Weights of a small transformer language model: 9 heads of 64, biases.
MLP neurons of a small language model. Each row is named by its layer, matrix (up: input weights) and neuron, and shows model dimensions 304-399. Each number is 500 + 50 x the weight over its row's rms, rounded and kept within 0 to 999. Numbers have three digits each.
After each neuron's rows, "fires on" lists the tokens most often at its 100 highest values on Wikipedia text that the model never trained on.

L6.up1186:409420535479493514558433553546454593461363516467509513443492473427603524496501563541567596546479571582573516531512543503470514491408492545486515489515421546477496445428479440533418416414466442521422429518535531522397485480459494599482407482472563534531522475455392446442604494527453484467
fires on: " |", " the", " and", " first", "'s"

L5.up1881:545508607489464426535416471527575521503481477533513481477498489571491463508498521536562518451531460495594563539540488560509465499547467432459533437468528487579453551548559607447466503573489559544597477489490411583523426580576495470557492544429544584545463515480523454472432468553535469492
fires on: " ", ",", " to", " over", " |", " $"

L6.up1824:554532654431512426449477564449532503398494501504422454548482435492447613501543504488488522529551580513485579496497482528464496553555462398442482489602480443550527455528494549591410506517506440504462587453494545469437423591569578459540524571441506557395483505506501507466502541515503483452
fires on: " in", " |", ",", " to", " and", " across"

L6.up101:556486395458486557542458614457433453471482498477443543521481466474526461410440452444335500516429572582464517480580530518438595496422411575508485528538469471517502531561477585511409456432466500504472551436513475510503467462535565544438495512413456463531551552512498496522570535466461563474
fires on: " \"", " (", " include", "0", "4", " included"

L6.up1584:440501470410502513533618496417601523549501552558489514540446453428451526445458608455487459446543516533428510529487463621459496555509460487394492539556511553517565471562572512531383555549499515495462489512474436436451505510496501480444495497568481617450539462538475507466550526467481429567
fires on: " the", "0", ",", " ", " to"

L5.up2302:495517443494581432458532472502468490470511609589463579431470518512611474538500494437497440510486446462443489495495574428396578516474586404533519521508545523512525539553473512478396534482533592483430466538534510506402529513472474538532475484512461461564494452422455398531530487548438568504
fires on: " and", " of", ",", " a"

L5.up1069:475589504444495502551484527521546568416514554442514448523433424575495527434555429408519466554604479568512516491557504531500562427515498492464533474565471550541593596481565577557534426512393490595503502396497540546478550521488506456550436448488564486520536498538488512540407523608504529551
fires on: "0", "9", "4", "8", "3", "6"

L5.up1681:388474549529593525507515501431583531473437531505538478489505519426464553538473532519534448485527486360484442503521543506449533511558488559511525522533489404456532467561435572435446520493465540498448510508560471489484539498532535443509495532536502524604478482498557548509475549513467485576
fires on: ",", "),", "\","

L5.up1261:592471553494466506461508503448480544584487479529499531539444466444530537482486423362533530491594471533453528499456507526433489531513465490478522432508546474582451382399494518584492383492523542452455489429562475512489499597469512386540484548453430447496398565378442514581564432614479484499
fires on: " and", ",", " or"

L5.up2099:530509481497590473503499526506530479452465607534539552515509413490540530457532517577557527504415586476512515555488501489543414426414503411536447456568428469517565553575561464545564481494496489570506517524592471552530435426439415523505485466459477515518520456467518565457570516529582436409
fires on: " D", " |", "0", "\n\n"

L6.up1078:569508486616513463440562542455526516447441514423604462510460519522574456401483451446494456447529453541464457544453511476522485472409552565454431588467546501481504469568525485611456524479518486506612555594537511481522535470478482555450512372559533523465499497498541541486495577423402547508
fires on: " ", " ("

L5.up2:472462483452468539603456600487554494563513538546451462566545472440526531536461555402462525552433462485510531471502478455366561486531508503473511467414450503497527512485549465558589413502497539458484472501447481483478447480550574561604402528548532481485438481529527466589530478458515545581
fires on: ".", " US", ".S", " Minister", " Japanese", " States"

L5.up1075:576563510457471448470513494554446407467557526497529578457510552480535614576591507466509510439484482488546586515493578529496398522587484500531508502503483481557531536510482510540414491587552500491562430479487530477448445619436495464600504505448504443422501521533509430523555573432461470499
fires on: " and", " or", " I", " A", " a", "ing"

L5.up524:537510481552485437530543576590478534508527529522563579463514471482499478508479506551523541491591457399546546552466537418453517532594437560484472557461481445586583472543560536561433533506495530491453501414471405549529436540454390517496417530553549538491550464528526494548406445544485568468
fires on: "4"

L6.up1568:498537488430581440616431511595530456527429536458465495551453535401528610549510450442537422486532518543400437585536489508395505565452441520532522453419470447500496599501569555487508493445499468538522496417401529448538660502468516536498522617518510456512422589409590563569527537591542470521
fires on: " |\n", " K", " G", "y", " appointed"

L6.up1623:540493584510553479480469494437590510485476477439469485563482562520509436509535478575543441425522518539453483474408476562539481494437489528480467512488496505534472440561406537584433531505552456489479548470567517528530553509536483631498518509428460532473546479521492492465405509535460484516
fires on: ",", " (", " |", " in"

L5.up1279:527546493584461564460511564446603545562490575552424517546507366454470456436514556480492429441475408541488421547541549515510420512449439482468496469424514525483579546358504525361482422566501509482530589489553542592533481528555428552480542442460565558597520496500559429505485544479440485558
fires on: " ", ",", "1", ".", " (", "9"

L6.up41:492553537586424575578530496460522550448453499554495464457598492514535456312441513448560528495494438475501554480493518484523490595597501392458497428466576554562470534489460594512480503538508426561491471442521470487473600562434378558466492565541520483488459525547430476404570523508618431506
fires on: " is", " the", " a", " en", " are", " that"

L6.up1217:381506533531466500520557467535522530417490417520517507520484483468595456437437455500501417474498443450473539547426497547369569534554537499493548561502524420554488555361471584565482476493426506457505491433448467591504562528528431545452510504478481471489438489493486504497470528568523559483
fires on: ",", "L"

L6.up2090:428450466467474510444514504559508549521363487536526505591438560515470469537482581486535512533492452551484467497555527430465491519440403470581544424458538487463418463447481461605512546545497539493426539458528477457507423525496488507526478607549510461485545526545448465547521528522444437395
fires on: " |", " l", " h", "\n", ":", " "

L5.up986:488536434478577561469459456518579480516413529479502478537513535408478446464475502486599428477459423433514631465481512555418395556491593443509528619495510426551430609497424393448494528511490484496565574461445419468542491522467547421470602520506480469490493448526545517461485615530473525531
fires on: " ", "2", ",", "0", " November"

L5.up802:467549423438457564502546564569420393446518538359429459472566464492528531513552417558448546335470496438481445539497517548487547474429494521531516418531438561455486568475482539515452550335486453477467630554555517370544442520482463444537506515394485527494467527551554441503522453447511522458
fires on: "–", " '", "/", " \"", "—", " ("

L6.up703:534608520521622564417483600541484488387511543463581544496514398474459498418558489446511509466487511521483539528419513531520453421444417545507404447482433508488546451499479512598400545550511479442547573506483458505470487559587533526464489540537507463400435502448593509549464518530526546464
fires on: " \"", "ri", "|", "-", "y", " ("

L5.up210:459476617482411476541563563526461463456473540493498494457599469481529520523521487414432470503487565465489467401546459500539443569481437560417393480482584530467546479517397491436540547483556497544416483468550436522506527557537428553483521492505483499521471549451487538491482558564553466538
fires on: " a", " un", " en", " van", " der", " de"

L5.up2084:478484560471447446459416578494458480447551428423443443528428545470422524509560517521462470475523410442500566577455535484500480478474464475478537505566503555509559489555463553447499532566523434530524516508543571442451438489627495530503524531520463587462513483481418460475513468550518494459
fires on: " |", " to", "it", " well"

L6.up1675:399542445546566449428561510465567412498598470466537547501500488538469534555528486474488459495526512484476591522490373475495500537397538516448523461464498525512462444566515462447372512505518473497561504579482355561471544512511482510487504391527441527439507485506524503408484552545492535475
fires on: "1", " ", "2", " Film", "0"

L5.up18:497532548452447530500517478547498561485537463483534532525548493498504422474512500522458474549591509549560507519527507487665564551349443457416495491505392460506425551488518484523514463480522574573469550472540453457545520550452548545459439471449481520424555529377487439529462491518479497544
fires on: "0", "8", "5", "2", " of"

L6.up2247:416519494443544600515492576487550534537510550597503448512548505505431528447589580422543475427642523527448529508494517503490488518493421435453541548459485446465587448488536484482536423545509515527477512481522556573455502494493508473534451524479503468560505487580467482497532520441564472447
fires on: " the", " ", "'s"

L6.up253:501475603475461557471569536470506503522373512497495522529450480393552465517438590436539559411532509560509463470508451494489477502519563529569466481484504389526469511441461536593512486532447412485467562469465513431573578479464502479586480477436473488478489551473529533540475449537516444517
fires on: " by", " of", " from", " and", " to", ","

L6.up873:533501484508541563516553470530463539483413492496443405479422456480495522562463403468552459453595487513512481549503409516526461483469468504534589508443495366493373477412521433459581529488430467512500462519525464461563479576390426462464498493449472619472575580509570494531508496496501492481
fires on: " "

L5.up1044:453426488478498450497522475499516478481511567508573434512499473612439593533469567502561407484495562528628506567502507521516506528454429482437511569449441403510459425561430465397594421549556471432482509454537571467436575525564467562484545532515547553529510504467525540539419412435630511425
fires on: " the", "|", "'s", "us"

L5.up17:488362571519444461499542513492496469512454540419616589455529472459538471525581485449397475477482474478545606519548514494483494527511354442593456521558452439493515552427474537489448560437484500532548581464522472459376484385577452498513515495532495498491501571576553455483470397462442508478
fires on: " |\n"

L5.up850:464541462542486496456525545526528469483536429494557521466486505462458505468477554526499485505473390549524446493470614523528476498429483538438484472521450533559441530527481486450446470467543523539554472464564543556498456538445540568549405497367553562453462489602443516384472464478385422476
fires on: " ", "2", ",", " York"

L5.up1326:426452588484445473501496576459511471525432521561530417550473460529476563506447495507406470488524578522472573542534493489446482535500449499522461481517442502524395497487461513522466507561529532444494384400546548556449451535472579478475466458566519457512508503511422520457578506574408465463
fires on: " and", ",", "),"

L5.up841:525596466517482550529544451539497489522465470489503505453540418470493468497561482409497403465424399438468506534528483527559578504511521511570424522510516565505492432477451514449465427496575433546479405480534495517576478532485599559541431520485504379450558574509512525515635485518587428532
fires on: " he", " was", " is", " were", " to", " be"

L6.up200:553549495508462441551471483412416481510518488487491491536609500368519560478497506495472518518503548411462452465587567455644438529574540495570526497494522510552479554542415516577560427510464429488544538507567478524531580446454527525426406496501606544471530426597571518434469548491522468434
fires on: " on", " of", " in", "0"

L6.up1689:454482478553566496535521478521538468525476424595443534518576585556463487460535554541459489517574570467559480479465523499433599535504503616525489452514495471447495579509471510545448509464470411583460528556475520488485558569582466568425515525581473505494401513558470562560538518450486487508
fires on: " (", " \"", " a", "j", " '"

L6.up1990:479530498505522354545522501477564456451527474530469517513535544480509511628553569444480490435478545539396563521491578461470554374489586555553488532524509576508547557518511449558492425423477446514499475420406462521448560523408527500518372587473478552381553465467462409500527476427445496505
fires on: "–", "{", " ", " (", ":", " '"

L5.up1847:481503607423549532439581542533515514492492440535546490520490563456518431481557524492495564473543562532567538508548444493474521545543533544429471473494468510418522411484477474645526368528441475482415472535499522534415466510603491481508475572500452425498460600536509529550509409512513497554
fires on: ",", " and", "-", "|", "und", " in"

L5.up2266:422443640521371461507472431497493518484562511530551483505487580558491454604550523489539503482504562471552447522536429522470556531497563462530481459476463451525415494473568597476518552581505507523562495408514509444560428557472569453443451454553475533500458562523424493490508577456524523475
fires on: ","

L5.up1755:425490401484517504480546448528525535454461554563458573551491424495494410491495517559465525553536456464489528446487570451554527523489486489528492552512501448576528577576523525446523560477508550454478530442535486482478513558484578482554475535571517452506507637431514562573483438542564487495
fires on: " ", " of", "d"

L5.up1761:404525462535478560510443407469484489490489462490548438457565432475598541478491515467506469502496438568553558565506503496546512473479471513494461454518495386527455442539558458436365511555482556433561533573497520536452509555489446449491481551437469561426465482402492595556441494570494476406
fires on: "0", "1", "5", "4", "7"

L5.up1010:437453606530542562496422567470394518432503463501483489518505423481550447540550427552456458520533484442482565553415467408459568549493538532482470527575554477561544471481389481485423538541480516475476611476600500485529526522473457519531527584470478421484510503529539476531468545520388618572
fires on: " of", " that", ",", " F", " G", " C"

L5.up1426:493478447524487426474492440502552606518500445511538502502466518595549484498502516467515506459460570429449493531440422498550479542543477499423452580530515559528400428580497553448464512474467485489599469469458486548483462502507520453551514516559438436554444609493530496435461526509555572495
fires on: " ", "0", " (", " |"

L6.up2188:399502536572420482545485466510520509548531581596506530443579510456572484517576457403523497581550571530502510533544526560493606477509486507590540421409534499468560579471519522480518590465545511524502560452513541450453539522540455449439560503548465521422507439463491573442584500483424506571
fires on: " one", " no", " a", " that", " any", " this"

L5.up386:553484549499477513464439479596546468450468458464519488538495496557470503533484508453491510505523556513575453446516465463494509529497452571518445412469449475506381516450459527575575439450432470468461537590492522489407484527539559454422419602524527513447540527508482443451453517433542522438
fires on: " (", ",", ".", "ulus", "ura", "-"

L5.up365:457473539531514502515430608449453451521534480537479522548488458515518566486607480612485487452566449476519533458546486565434462532526598512505531559412535433407415568530454555480473512411458457609490453513459491484480432542465470523478525507521550467545478501510469532542479545479485398433
fires on: " of", " to", " across", " throughout", " October"

L6.up1233:501573569483533479532519420497475493357339495492444618550477458509496470500490480503497412467573457503563451585462453394618409524502428436531445495486430601551503551488558563437443433586488510526523563513577521507578609552518476524420498535390560531507510472508533449468466548600473458473
fires on: " ", " on", ":", "2", ",", ".,"

L6.up955:506483586432415455482550501479544577580498465509528408489567511513506526539645545559507491577557394460573396436541507557497447446522513493572498467608502544583466541499521435524437512513427593557543452457469540547524483507490526460460428433464587557552479495532492504570501578451490498562
fires on: " H", "H", " a", "0"

L6.up2101:479441588443568467473494508481514468518515455386450543589454492474494411488558432547548523499518485524512650550551523547507533378466477463409478425491485552520470488499504446589473486505434510524594540472480501573502483458510431467388491516419479507517453544545544501461484414508412479488
fires on: " |\n", " |", " at", " of", " and"

L5.up751:593474396510531443500452474508458415504508390455531523482491500415622424516625487564444489421492448530587489491483506472631462494483514466523455535504646482426659422570500466557449543561468414469441554526461499568463480435542543566493495492497400449536457560523549513459506517540466411422
fires on: ",", "\n", " |", "–", "3"

L6.up1961:494575508530542504547532416535472512400498462449499507572520541521597537575484428449600499385563379446532586525523510575492538587506512466475428572560395548513477459451472450508558508508456592537475502488584442535432485494531398521468500537445481518584449521376542430576432551553536531603
fires on: " was", "4", "3", "1", "2", " been"

L5.up1552:532441564491556504442593452446539568547444509534425561497460502553440443543485453463496449505456513498499477471437533518550536474508431514557472489521514442518379514542511405456566516470463536435543564504503481412437541503506461561508489521533596524494558408537413465655426530455459479498
fires on: " ", ",", " of", " |"

L6.up1135:370502449556329480513516557499408461467384547528392507529523533560469429488485568436515543508522564530522409461536541466485522519501486452473520520532530523499526523454434554479429476535622498408431523551497544459484454570391485446522432531497592555602506568530438455493520500555491574507
fires on: ".\n\n", "\n", "\n\n", " "

L6.up321:535560497539537569436414457527559479475489523447506560536425479509468491429426463367532475467494529433494575552511514538429518492461565564541560588506520478548420433522454501527504470467530541535514432529537504492592540520476483399493522476428439519541484433571432601493537596558495476586
fires on: " the", " and", "th", "il", ","

L5.up966:455553458455542524516641421524445524483463491539543467584487494531469510496513435493508441485522454453479564525471438454480566485600394482515540495539556448519480535445436548481465488526564425498524483515497508459501491568487431548530473468498485454444404524560485484541473448443512438461
fires on: " the", " ", " of", " was", ","

L5.up42:472576490486578496481443429473552445457555506435587514475476470476475545519532639553477410515467532543467428492485542560464487480553430501489498492530516518488573489534509474618533414504500463483516557468415583521466595531565483563466526465520476552491532525494492504504494599463490453513
fires on: " in", " and", " (", ",", " to", "-"

L5.up1785:516500551637497493517506452477507514514577403500474480537488376393637426506480496523490399440505509499424437517520548595468486471444460480458456465558574446449489551557445568537480522573551406478512564480524547465532427530531566470553472514530535529481437598553530475579485437440429582531
fires on: " (", " which", ",", " where", " that", " make"

L5.up218:605494489573628415535581496601487616506513514416425565510503469476478456452424432564551454504590492437522553486503570458568460491539551482438513483397441465460605466411456496539535650526553491572521538477507523578520454507519511508414468510517585484491500628488557375510528509534556492531
fires on: "4", "o"

L6.up1556:412542514518544473526505538543450471425504443507490494520493521506510527501534446517375501455459454517458495514522481557483584476447479420416563426500641552541415485434468460476443430505517535470521494585517536492461531468469507494493509521579532474466478479464546515455496493469464462513
fires on: " ", "0", " p", " P"

L5.up1464:439479356553510555532479447522539429514497560499395493544501498582505462624500407487494421527455497469563702567492501502511581506557561457416484512547466432459431590486461406496462508608497462471502467573477498543444516495519536452471587553508479455510447498433538562554490478521506445499
fires on: "0", "1", "4", "2", "6", "3"

L5.up1267:378545496537544621542557496435499598513411461564450446478494523493464489414406587520624445478632532479461443441540519485525562562496532533510577450552431535496495507487474497557483499458451439546591489537506535557496505448656581418451497534469517444559502516469485490457472452526431539599
fires on: ")", ",", "\""

L6.up1835:451439529498559497453550480487564502526413468472487398445383516588484514551482474485507541461538576589556470465466492464447569475457449479541481544495493465437485424495530576517404457523483472530548521470448481469497435520403421534579439515510614564462574492497528496462471510462515434458
fires on: " ", " the", " |\n", " E", " much"

L5.up742:369454473483435472466480518449478444418442546449467396465516464484594468633524491579514519485565514547495445459531415608462415494529470483534529421550598498436597476548481442543463562487553540439416443444464502431476532475519553522488510549475535522494593565460423479429426480533520540542
fires on: " was", " to", " is"

L6.up384:636467448430495507522459500447508406493480538581439463499522491539477481511511500473590531467459487592468518499508475493433485422522591469475457553519490390505405605506524470496584502632570510539522512468548501585496469535454502433393414551569553524494495524469531545489507488483394485519
fires on: "1", "0", "2", "8", ".", " in"

L5.up1094:523664462610480519540428501456503467542450525519474510546448382525543520588569521487485512472477462586492482537525439387520331504562476522492451422512547592556544632554479445553468472578474518514534458632564452536484571524560598468510443537392590472576516556568540516418496420502560512458
fires on: ",", ".", " at", "),", " |"

L6.up1574:583592557467489496492587477532497597445444588576578411563520530437437510443547496401532610526458534546553525469582443394463479527483527503494497553481558560540541520598465619551470479507487452511454383447508603495447509492429480573484582362494485499507606442558414459512370418439571471530
fires on: " in", "|", " de", " a", " of", ","

L5.up1129:569508555524507593541555479435525462469475531371502350604437506528535562493539523513503534522455559495608495506507609585492515509522586482489521516506411529471591523527544541516507398469624444613439453481404514520493531452446591412439452513441543501441513533523525521479542519527556566408
fires on: "0", "9", "6", "1", "4"

L5.up1124:483558422498494428602440437468465446479426449439522473505531502552517436545436485458463417452506481578566481495480510544474457522476506516498485411482500507571514405430559477546572546482542609435549480457423546451450558392542515428438463535508493474431444477405513558532531513471563497523
fires on: "0", "4", "5", "2", "9"

L5.up2155:502530497613551481592610512457576422500464531573463492443592389458513505459490521404511488527527551471438509556497537562543475517501519416505527555483471466478483475492472504490446513534537498501495625431481509456469471497422444601509437451433485464488480474542495554512516600490489377455
fires on: ",", " to", " also", " have", " the"

L6.up722:456545457494499537446491498500564531533477556450475541554558329379470497526533483507446527454440365499553528554480509474480572443481448581457575541535489425528576487601530421574335443467491481512509494464523483501537477563439442545449491512430430471538626502480422525459460451488548602478
fires on: "2", " |", "1", "4", "3", "0"

L5.up2022:565400510451429473608576536513587464482520561425530450510506518516461528497538445497528442511547447521476510581534515493505406418479498539622443538531425503474540386470404487367558448469489506473506458625533460402482562482532529563540454401531541593556548421505571500478492435563498520565
fires on: "1", "in", "an", "|", " ", " lived"

L5.up1054:529589478515497465647481416568648591484418502440559514468626451424466583481487549530490410406496535553474408463483540622465512566443464537471494532410455557498434458411452492603409468509462470537435503511481517499451504540501495525444452459544419551560577523475561505479484443516603454499
fires on: ",", " is", " was", " located", " as", " ("

L5.up1367:555560608491446525567470460464472472384418446429542455425522564414412513429596519420441467460518463489564480553572461486422457476414565514492426528522592450455441505530421432483467493416490458483512438478484474488586550521517470567420514469516504462492543565506465523450537484501464473455
fires on: " of", " during", " was", " to", " is", " from"

L6.up1830:572519650461431453544551439560503579380420445477523472520621463518504447508426528562556521470593557476437512514553565499544469504502519510506545509502505480524434568381412580495424446417429497509455464516463490496416473496495431574481524542484471524469536474570475555556485537528622533553
fires on: ",", " located", " while", " is", " buried", " lives"

L6.up138:572552411558519584516492527461532518506491524523556575443454484526505578502406547541522497511587598426495417489538427461582556454563547456464486518419441621558557432462496551475439507499501423464557553495536386515512371474540450545426493489554435399356535579495446485497461505546489444483
fires on: ",", " and", "-", " or"

L6.up986:588473495472559388483429404473576529475471485449502576447520488529447527511541476553518550375494550516586552531458451579426583549439542536458509533593502438540521518460493417532530502496534542523505534485590529556495498499515435500482584485494509552507464621561590475489626486479581446489
fires on: " \"", " '", " for", " (", " under"

L6.up29:573479568509570525567510485532511514494538468478480463444532420495503600502401466590374467597482566435535534525495567527445540525532438475490528473624509457535472462485491493554497479450557488580621538530538460408500509539519538594472472501565516426531549507520520592535602514600395499459
fires on: ",", " with", " of", " to"

L6.up1945:535515509511496503530511469454430492553540486554524585543477497581457487477626467565490515467409552467549554535471553468487509521564464508552527544541535509506445472547549528623540494476485623465405518497505473527518569511418497470553520548436498534514506525580545451543550517462596466566
fires on: "\n", ")\n", " |\n"

L6.up386:464508498517510474555560419511495485569483538546561585446456461539474459452564552496463491424560557468510446523514491494445426496525507477509478468563544601499480496602436429357510449403432499511483514539512458530537455495481508366540511451469547474484565507562520512452501462568452545494
fires on: " |"

L6.up1609:495364384515536452541456478437495441437497509516534507508552515479512502537592477574450594580565544492478487562536523518569495497433457531594575457543486434423567529450531519560499415484441541474572568507448496415454483402537619502416520564462494504409495523597525447431439600541490449538
fires on: " on", " in", "f"

L5.up734:484518422453529539474501488454501502486440415507436530539448515589471483584433501548482411517530565394526416512419518465505461557476597506600487477471412622541590613467552498575552470539464500533524432563526512415577507449449470487419597486411603480511495563501600516509525497567495474347
fires on: ",", " ", " (", "7"

L6.up2214:510508407514549476578409531484509512523425459448403386500549529462390546619500498507526499498544482510479464506533486539493526595520446548450438563581576412515562465480425494529429521517474497512488484475488490456512539527528504514532528534503421521527533525509460521516406550481514530457
fires on: " was", " were", " is", " left", " be", ","

L5.up2185:518510485482409452552479458534466399503459499540567467567484495542477469442452566401416566580549524573508522585492533475530413450535511509527411485501543525499528457539449461411579490520538437565460460547572524530471556436498535443537448470429507526435491534486556498603520573511493599475
fires on: " ", ":", "1", " is", " was", " |"

L6.up988:482476398468656433497446477539379467444393485387432437506425552458546448516538469508459570491485486413493421409486513508447524615530444607529579562494501485507422609426428489464517498418489544527521587548502547427425465504481524501453492479559456460564474558544484630499582479556533457497
fires on: " P", "P", " |", " "

L6.up2259:429644513493520440574584512539476504489481526451521428499515486557479510513520577486505535533563546467509474537469405496574495514552484490563474448504479543543547502547471478457471490455504466456477392585499426587480506478496535424413502488359506558484513447536533478408515440542467525500
fires on: "==", "0", ".", "7", "2", " |"

L6.up2195:377567457420553419501504483479505535501558512566474561537604532591473449450529541507440541462557549553553533499497560425513504481494538603496541408465520466562443490416484518493527458515454566534545439570446551432476478445586534510498463448482560496512569489601541466572470493551423440450
fires on: " \"", " (", " |\n", "\n", " there"

L5.up1302:462463409525511556528521547521512553439457449472504432545490492609410460517531497487460492529544459584482532524438470554412549546565554386584528524406533452486367596479552443471527510498507424480468523558468542603494511486479391494464548514498430554498497543493598539542476528516485550528
fires on: " |", "–", " "

L5.up557:590496533514430539547604528546520515527399605430519475475579478471459639471510597491516474454462580528452508532517482477554489458448492515576485525556539447510459499579564518513523466496596487435483487546472506506413378585443507503494494479501464494586515496474448542469509344470539371451
fires on: "1", " and", " of", "2", " to", "9"

L5.up2268:600487510435521525514525511541459519554426471579499568604475518400582508489508567494493473440489507453427554493477498500541501521571500548503559519604448418511578551444500572493484430552489520479521496503507537577514466519439528439535476530440424407441521430447462389551559329426443463518
fires on: " and", " be", " or"

L6.up1226:517514414431608428599559478573448432415542448515503592487532484510425497465450514550544533481502465520493523495450541555533430491577578505555494571403462437468454574499626515473464518581474487471477590538468494531469536532525454498471483554549404533433506462511508503451486525507564546424
fires on: " ", " s", "P", " S"

L6.up2006:529492475541495584514546490497528517483432579471566547466526492500503566542415490482418517437499551557530471485579474485513472451442502575478504544456530413531412516498527552600430438539501490470560441505550562525526455511516534552437406422421365420465538522502416451462440445411546464511
fires on: " to", " in", " and", " helped", ",", ":"

L6.up800:507475504516495493517471469410505463467445507513468466540586487505449623532549542512529480459518523547491436514483557564458482477450560595545482465582464559500470587494485522516498513457490485592552601400476522457582522536498529460380501512495492660417517523675549563415522420391496513534
fires on: " (", " \"", " ", "—", " in", "\n"

L6.up2211:489451462502579447547448510564497478436561417502570404514488457558445461432647450529450445541500492404535508440604561442508558509524448563455432446448581484532530463594450574550438564455500507557532516449496383556524481477475522584562464525434437470644519555471492500407480491519392629605
fires on: ",", " |", " R"

L5.up87:438583527461521488520465463566467468526486486501572607526539604451542489553550506575558539420542512502524455528486562567520549465476489529449531512457489543568509520536526544627526487486459420488454578588536515497504622553520485551510586537469531458534528502597553547501543469537599461511
fires on: " |\n", "\n"

L5.up1787:469545541500529559478453497591470542539431463600477504438421513478575463516569454463548491462574509487497461485432513568499471545470441544514537493451525507515395447500435504505444473388450446514471596512378493538471609449517514520481548496443461571499509412444424502513592647499454554564
fires on: " these", " the", ",", " These", " such"

L5.up1189:534442566483509494465523567405519497470498485560547528484458482520559465484547505516474506400440509490515507550469553465515460526535518548412421517555453541544428505448515502514433575514473495499554434575429490476438405575448566494540466551373556475529434508529496564530446431437473478574
fires on: " (", ",", " and", " ", " with"